config.yaml
intermediate_size: 1792
norm: "layernorm"
bias: "all"
tie_word_embeddings: false
parallel_block: true
lr_mult_o: 1.21
beta1: 0.93
lr_head: 0.00641
schedule: "wsd"
decay_fraction: 0.758
decay_shape: "sqrt"
MLP neurons of a small language model. Each row is named by its layer, matrix (up: input weights; down: output weights) and neuron, and shows model dimensions 208-335. Each number is 128 + 24 x the weight over its row's rms, rounded and kept within 0 to 255.
After each neuron's rows, "fires before" lists the tokens most often just after its 100 highest values on Wikipedia text that the model never trained on. A number after a token or word is its count.

L3.up1759 [157  96 163 112 152 109  92 120 137 124 142  88 173 133 128 107  80 124 130 148 149 155 110 117 134 134 107 108 147  87 125 158  84 107 122 143 131  79 140 144 123 173 117 114 144 165 134 149 142  92 145 152  87 117  99 115 126 176 142 110  74 186 157 127 125 125 145 167 133 114 157  77  87 114 120 133 179 139 109 134  50 155 160 109  60 115 150 118 134 155 103 112 128 134  98 100  88 144 115 159 125 132 130 128 102 122 146 132 109 151 136 158 106 149  93 100 104 129 120 113 133  97 118 141 127 100 134  92]
L3.down1759 [133 118 143 138 137  92 109 105 146 134 132 135 157 118 140 108  85  95 166 159 137 143  99 132 119 134 120 137 147  83 145 179 119 100 113 148  86 125 144 107 133 185 112 103 130 180 116 129 120 107 123 137 115 133 116 131 143 194 164 126  94 172 140 138 142 121 131 159  86 160 144 106 120  85 134 138 173 168 102 121  90 186 128 149 128 117 130 126 136 119 121  85 118 128  90 112 102 134 108 145 122 147 162 125  83 115 167 132 129 140 163 159 115 123 131  97 106 139  86 113 111 113 114 120 135 104 150 133]
fires before: "\n" 90, "|" 6

L3.up1203 [161 116 179 139 137 123 115 106 160 103 145 111 164 121 119 171 114 164 113 127 144  85 130  74 133 168 131  85 104 105 109 137 139 162 112 134 109  94 135 113 126 128 131 117 127  94  98 141 149 138 107 109 121 148 125 118 136 123 125 141 143 128 106 102 144 169 139 182 132 140 118 119 122 106 130 107 127 149 151 132 119 166 142 146 120 137 113  75 105 122 136 126 156 129 145 113 127 102  75 119 125 134 122 152 132 167 131 130 133 108 133 103 141  96 107 127 119 178 114 109 143  88 130  97 112 122 144 138]
L3.down1203 [143 190 132 139 146 107 161 150 110 136 140 133 106 141 123 138 127 108  96 116 130 123 106 148 118 140  81 117 143 136 156 128  96 132 184 113 105 130 103 110 144 109 126 120 131 155 134  61 120 134 146 151 141 137 158 135 127 117 126 131 118 134 119 122 113 107 121 134 158 129 113 129 129 104 113 137 185 117 175 140 112 125 147 138 126  99 166 156 174 113 127 148 151 139 105 133  88 117 137 135 115  90 121 134 146 136 108 140 110 123 118 145 118 128 129 175  62 135 105 124 105 162 130 108 109 145 129 135]
fires before: "\n" 98

L3.up696 [146 149 196 152 108 156 104 118 131 132 135 145  97 128 121 102  82 132 122 178 142 172 126 133  96 121 157 132 134 129 123 120 137 164 152 108 209 134 152 126 118  99 136 104 134  82 136 123  87 110 128 140 191 146 139 112 143 148 174 115 103 132 105 117 162 133 125 120 129 123 100 129 124 116 128 110 162 155 114 149 138 115 124 136 149 124 129 103  98 112 119 114  98 103 147 123 130 140 125 129 123 145 143 138 141  73 158 114 115 138 153 109 119 161 110 136 129 132 119 174  83 151 157 155 166 137 107 118]
L3.down696 [127 141 137 116 157 142 124 128 120 114  94 110 101 162 132 123  91 133 128 165 124 110 131 116 149 119 113 133 111 125 195 124 117 126 125 149  81 165 131 134 160 185  98 163 111 124 161 109  48 129 110 130 171 104 144 117 138 114 100  99 139 141  90 147 116 180 155 148 122 129 102 140 130 137 112  74 152 113 168 135 118 136 142 164 148  95 159 134 142 105 157  71  85  85 154 136 115 109 124 171 121 124 127 119 133 157 161 157 113  91 119  86 128 119 134 128 159 141 145  97  92 120 122 137 113  84 134  96]
fires before: "\n" 97

L4.up1581 [157 120 157 133 122 126 114 129  84 104 158 156 151 147 159 121  68 126 154 116 157 123 150 114 130 117 145  93 143 145  98 107 148 119  59 140 123 116 127  94 173 143 104 135  43 120 103 128 118 170 154 103 143 142 141 117 165 106 158 151 121 184 143 134 122 136 141 139 113 164 119 126 119 134 150 116 115 165 148 133 131 187 135 131  90 125  98 119 116 143 141  88  86  84 118 125 167 158 165 100 136 105 115 143 134  62 149 101 125 148 142 145 139 155 102 107 107 132  93 114 123  93 142 141  92  74 121 112]
L4.down1581 [129 101 121 140 147 113  83 120 110 134 189 127 165 117 182 146  78 119 170 123 135 124 147 124 102 144 158 120 110 138  64 150 147 145 120 147 127 126 152 109 125 154 121 169  89 113 122 177 115 126 166  87 128 152 132 112 132 105 175 147 108 187 150 125 100 172  80 137 112 121 134  90 171 157 120 151 118 132 132 116 127 146 102 127  79 107 100 156 144 115 142  77 148  94 119 114 189 121 119  68 130 110 149 157 125  81 129 150 152 152 142 110 173 147 136 123 128 132 129 130 127 128 124 146  95  99 111 121]
fires before: ":" 75, "\n" 4

L4.up1052 [157 114 155  66 112 103 164  82 145 113 135 157 117 133 118 120 113 117 167 135 132 141 153 130 121 166 156 138 137 168 138 170 160 104 101 103 191 137  96 117 131 112 132 117 127 115 136 137 122 101 137 138 159 103 163 157 104 175 139  90 145 168 147 121 141 149 164 159 187 121 120 138 180 154 124 133 129 162 139 108 122 181 105 186  87 100 107 124 101 132 103 140 132 137 103 134 106 138 137 130 118  94 101 153 104 125 150 121 114  96 140 136 120 190 123 128 162 161 120 145 116 138 148 144 187 143 108 167]
L4.down1052 [109 155 142 135 125 109 134 110 124 147 115 153 127 129 106 112 123 125 129 146 110 116 155 167 134 142 145 141 115 101 161 110 135 147 111 103 119 110 138 128 198 125 130 127 147 166 130 152  79 155 101 132 110 111 139  90 151 133 115  94 169 140 139  77 116 125  90 146  98 122 133 148 115 122 111 135  91 165 143 143 125 139 148 120 108 144 143 132 157 140 149 142 102  94 128 160 133 177 120 127 141 118 122 102 164 116 126 155 113  93 137 133  96 104 119 125 101 135 156 115 137 112 156 144  97 119 136  97]
fires before: "\n" 28, "9" 24, " " 23, "8" 6, "2" 4

L3.up285 [166 145 133 138 133 146  95  63 127 158 169 128 125 135 123 114 127 160 129 135 156 166 104 127 134 141 133 143 107 134 135 100  98 138 111 114 135 137 120  77 117 201 144 126 114 124 124 114 156 137 131 133 107 125 107 105 152 163 131 124 117 148 122 135 100 148 101 117 173 112 114 123 117 120 130 131 142 168 144 129 124 165 119 180  83 143 126 147 101 143 166 136 112 117 144 145  96 161 125 118 125 137 146 187  81 118 130 136 116 134 148 156 123 179 129 122 136 126 127 111  99 131 141 170 118 115 151 110]
L3.down285 [147 138 192 132 156  95  90 137 128 154 138 126 127 139  89 119 141 155 107  98 136 145 129 115 156 133 111 118  95 134 116 137 120 121 127 168  75  80  99 100 134 136 134 110 151 143 117 114 139 158 133 183  81 126 138 153  86  92  92 119 174 113 149 115 101 138 132 116 111 160 125 142 124 106 146 133 162 125 165 153 102 117 102 190 117  93 129 124  99 108 140  83 130 125 128 141 151  89 141  75 135  88  98 146 118 148 108 130  75 164 134 107 136 114 136 138 121 153 156 117 141 152 156 143 116 113  79 119]
fires before: "\n" 88

L3.up685 [147 119 139 110 112 109 106 101 160  68 153  76 174  96 153 133 102  94 130 131 186 161 103 106 108 140 132 115 121 142 146 148 120 136 138 127 160 105 148 104 113 127 123 127 125 117 101 108 104 127 124 144 115 122 142 151 111 146 121 127  96 166 142 125 148 134 113 159 166 113 103 118  91 171 100 148 151 121 138 126  80 120 137 162 117 120 116 138 100 119 151 119 150 124 139 123 100  97  94 119 156 109 145 132 125 139  97 170 124 111 118  80 128 138 112 140  98  73 145 108 101  78 117 120 102 118  97 143]
L3.down685 [130 131 146 106 142 124 153 123 135 121 123 129 195  83 118 150 159 114 138 140 101 107  80 134 118 109 101  41 127 130 135 133 123 107 163 152 112 157 137 133 113 125 112 152 135 146 139  97 125 127  88 139 120 127 176 116 103 167 129 136 135 172 136 100  95 113 127 143 137 123 130 138 142 163 104 136 165 157  94 130 121 110 158 124 141  82  69  94 115 150 110 126 164 143 133 123 111 126 106 120 134 122 113 155 108 134 131 146 101 121 109 124 118 105 149 176 125  98 127 105 142 127 112 148 154 141 124 118]
fires before: "\n" 100

L4.up1602 [177 113 186 155 109  61 110 154 151 130 139 121 148 108 158 120 124  83 130 156 164 102 176 140 150 144 170  75 122 124 127 118 139 141 152 114  76 109 143 143 122 157 128 104 116  93 163 127 148 161 137 128 120 136 102 134  88 100 117 130 135 123 117 128 124 107 109 131 162  60 137  81 157 134 122 166 121 140 142 148 121 108 165 128 125 140 135  76 105 131 148 130 122 129 139 116 130 111 100 111 151 123 136 148 120 112 136 122 128 128 126 128 128 136 100 145 178 121 135 146 112  68 135 129  90 119 111 153]
L4.down1602 [130  82 126 103 151 140 165 133 166 133 109 123 151 131 173 182 103 136 157  62 142 106 119 102 123 140 153 113 101 122 161 141 155 167 116 131 100 147 126 102 112 116  86 107 132 124 114 105 148 126 122 122 150 139 125 119 145 147 135 123 126 117 148 163 134 112 141 129 139 102 146  80 129 138 146 130 139 140 129 122 126 149 160 124 124 131 112 113 108  79  97 147 141 107 112 147 118 147 101 162 159 156 115 144 115 123 159 129  92 156  99 128 123 132 102 168 112  86 163 145 140 136 128 106 123 123 170 107]
fires before: "\n" 88

L3.up1500 [148 120 166 146 131 163  98  78 121  82 120 132 170 117 141 151 116  81 130 153 154 121 106  84 136 155  85 129 145  83 166 153 118 109 127 132 153  93 131 155 134 120 126 145 136 117  94  89 137 128 140 148 105 144 112 142 119 150 138 129 109 158 130 121 125 134 113 184 149  97 124  89  97 106 121 146 175 135 155 166  73 162 160 148  66  67 140 109 142 120 154 106 101 139 151 111  95 114 108 131 143 169 137 133 154 130 117 114 118  93 144 168 117 156 118 138  86 154  98  95 110  82 162  95  67 120 181 121]
L3.down1500 [137 121 153 135 127 144 136  82 151 128 142 150 137 149 157 180 111 108 170 185 142 139 109 115  99 153  91 113 124  87 130 159 110 146 156 177  96 122 104 148 116 115 122 144 100 118  98  95 122 129 112 131 134 143 139 161 116 152 121 124 144 137 174 156 146 138 129 149 110 134 136 148 112 104  87 165 189 135 167  81  94 168 145 155  96  82 136 131 150 145 152 111 139 153 152 113 141  75 117 144 136 152 137 147 116 100 108 164  83 124 146 175 163 152 104 131 110 158 146  96 116 108 127 111  78 131 176 114]
fires before: "|" 40, "\n" 31, "-" 22

L4.up1610 [137 136 125 155 118 121 161 147 126 181 144 107 131 127 169 123 136  88 152 147 172 151 125 132 133 114 127 121 118 178 134 119  65 112 177 128 112 149 131 126 164 117 150  92 106 118 139 155 121 116 132 121  97 102 112  93 124 144 128 172  99 144 105 140  92 110 134 173 180 107 167  92 132  96 125 107 118 120 126 140 138 144 137 110 110 192 163 116 148 117 166 152 118 111 160 156 113 116 112 101 132 124  95 121 130  67 125 105 135 172 153 112 151 134  88 135  91  82 184 139  83 110  90 100 139 110 103 140]
L4.down1610 [133 110 137 139 105 117 121 124 105 152 145  95 147 155 182 100  99 106 142 129  98 122 144 136 124 151 118 113 101 145 152 124  71 125 137 140 150 152 177 135 173 158 111  89 129 123 139 128 120 158 124 154 144 155 146  83 111 116 175 121  97 128 142 171 130 108 130 148 114 154 133 122 148  99 144 114 134 103 109 120  90 133 146 132  93 103 142 111 128 100 147 152  91 144 127 151  94  99 129  75 128 149  95 112 134  85 131 106 126 151 157 156 188 136  95 136 110  85 122 152  65 165 126 109 132 117 142 154]
fires before: "\n" 44, "′" 12, "1" 8, "==" 4

L3.up1758 [141 144 138  69 139 137 109 105 139 103 150 111 164  88 119 137 120 149 122 139 158  91 101 102 121 163 158 165 112 117 126 197  98 116 141 143 111 150 119 105  84 159 141  96 139  93  69 110 106 124 128 130 132 138 140 113 124 161  92 126 112 175 158 177 136 135 110 162 107 143 129  96  93 114 121 122 157 140 146 175 123 191 138 158  76  85 112 138 132 133 128 155 124 149 173  96 123 107 106 137 110 121 168 141 121 120 126 126  77 121 127 112 165 112 133 115 155 146 117  72 102  90 125 121  80 126 143 142]
L3.down1758 [128 112 144 125 140 155 112 135  65  98 151 127 174 116 117 119  95 107 140 101 122 138 135 105 126 128  95 145 120 112 132 137 111 161 110 142   9 157 116 150 103 129 107 113 170 148 102  81 133 132 127 123 128 132 115 123 112 135 118 147 115 124 135 141 114 126 164 173 120 101 155  94  80 138 102 138 153 117 183 149 136 144 141 140 119  76 169 119 139  74 151 137 166  78 170 115 126 120 120 150 124 111 166  65 130 123 141 118  49 134 182  92 154  72 173 144 137 151 154  68 104 107  99 142 129 119 130 117]
fires before: "\n" 76, "|" 18

L3.up1449 [135 118  97 126 106  85 102 129 141 146 152 133 183 109 188 110 133 132 143 131 143 118 140 118 127 141 128 157 140 110  84 150 105 136 127 109 131 143 119 127 167 141 151 126 146 140 153 160 125  81 205 151 125 134 133 126 108 121 129 113 139 134  97 144 128  98 131 152 177  88 122 105 153 146 129 148 150 144 135 194 158  92 128 127 143 145 165  98 134 123 127  97 137 146  90 135 120 113 146 126 112 128 130 207  98 150 117 160 154 114 110 118  99 112 137 131 126 104 116 151 165  98 135 155 148 105 114 149]
L3.down1449 [120 148 105 109 130 129  79 100 124 113 178 120 182 105 150 111 139  96 117 142  96 120 168 115 107 149 129 131 157 116 117 154  91 131 143 140  78 180 102 118 158 134 128 126 120 101 128 161 104 110 148 129 126 151 181 120 114 147 135 126 121 174 137 162  87  96 141 154 146 112 131 100 140 137 118 123 153 148  98 120 132  87 125 144 155 118 131 135 133 164 134  91 135 150 112 133 135 125 139 148  97  91 143 162  69 151 111 185 144 135 126 108 101 121 136  94 113 116 136 149 132 154 146 179 116 135 103 107]
fires before: "\n" 30, "-" 23, "\"" 17, "|" 6, "," 5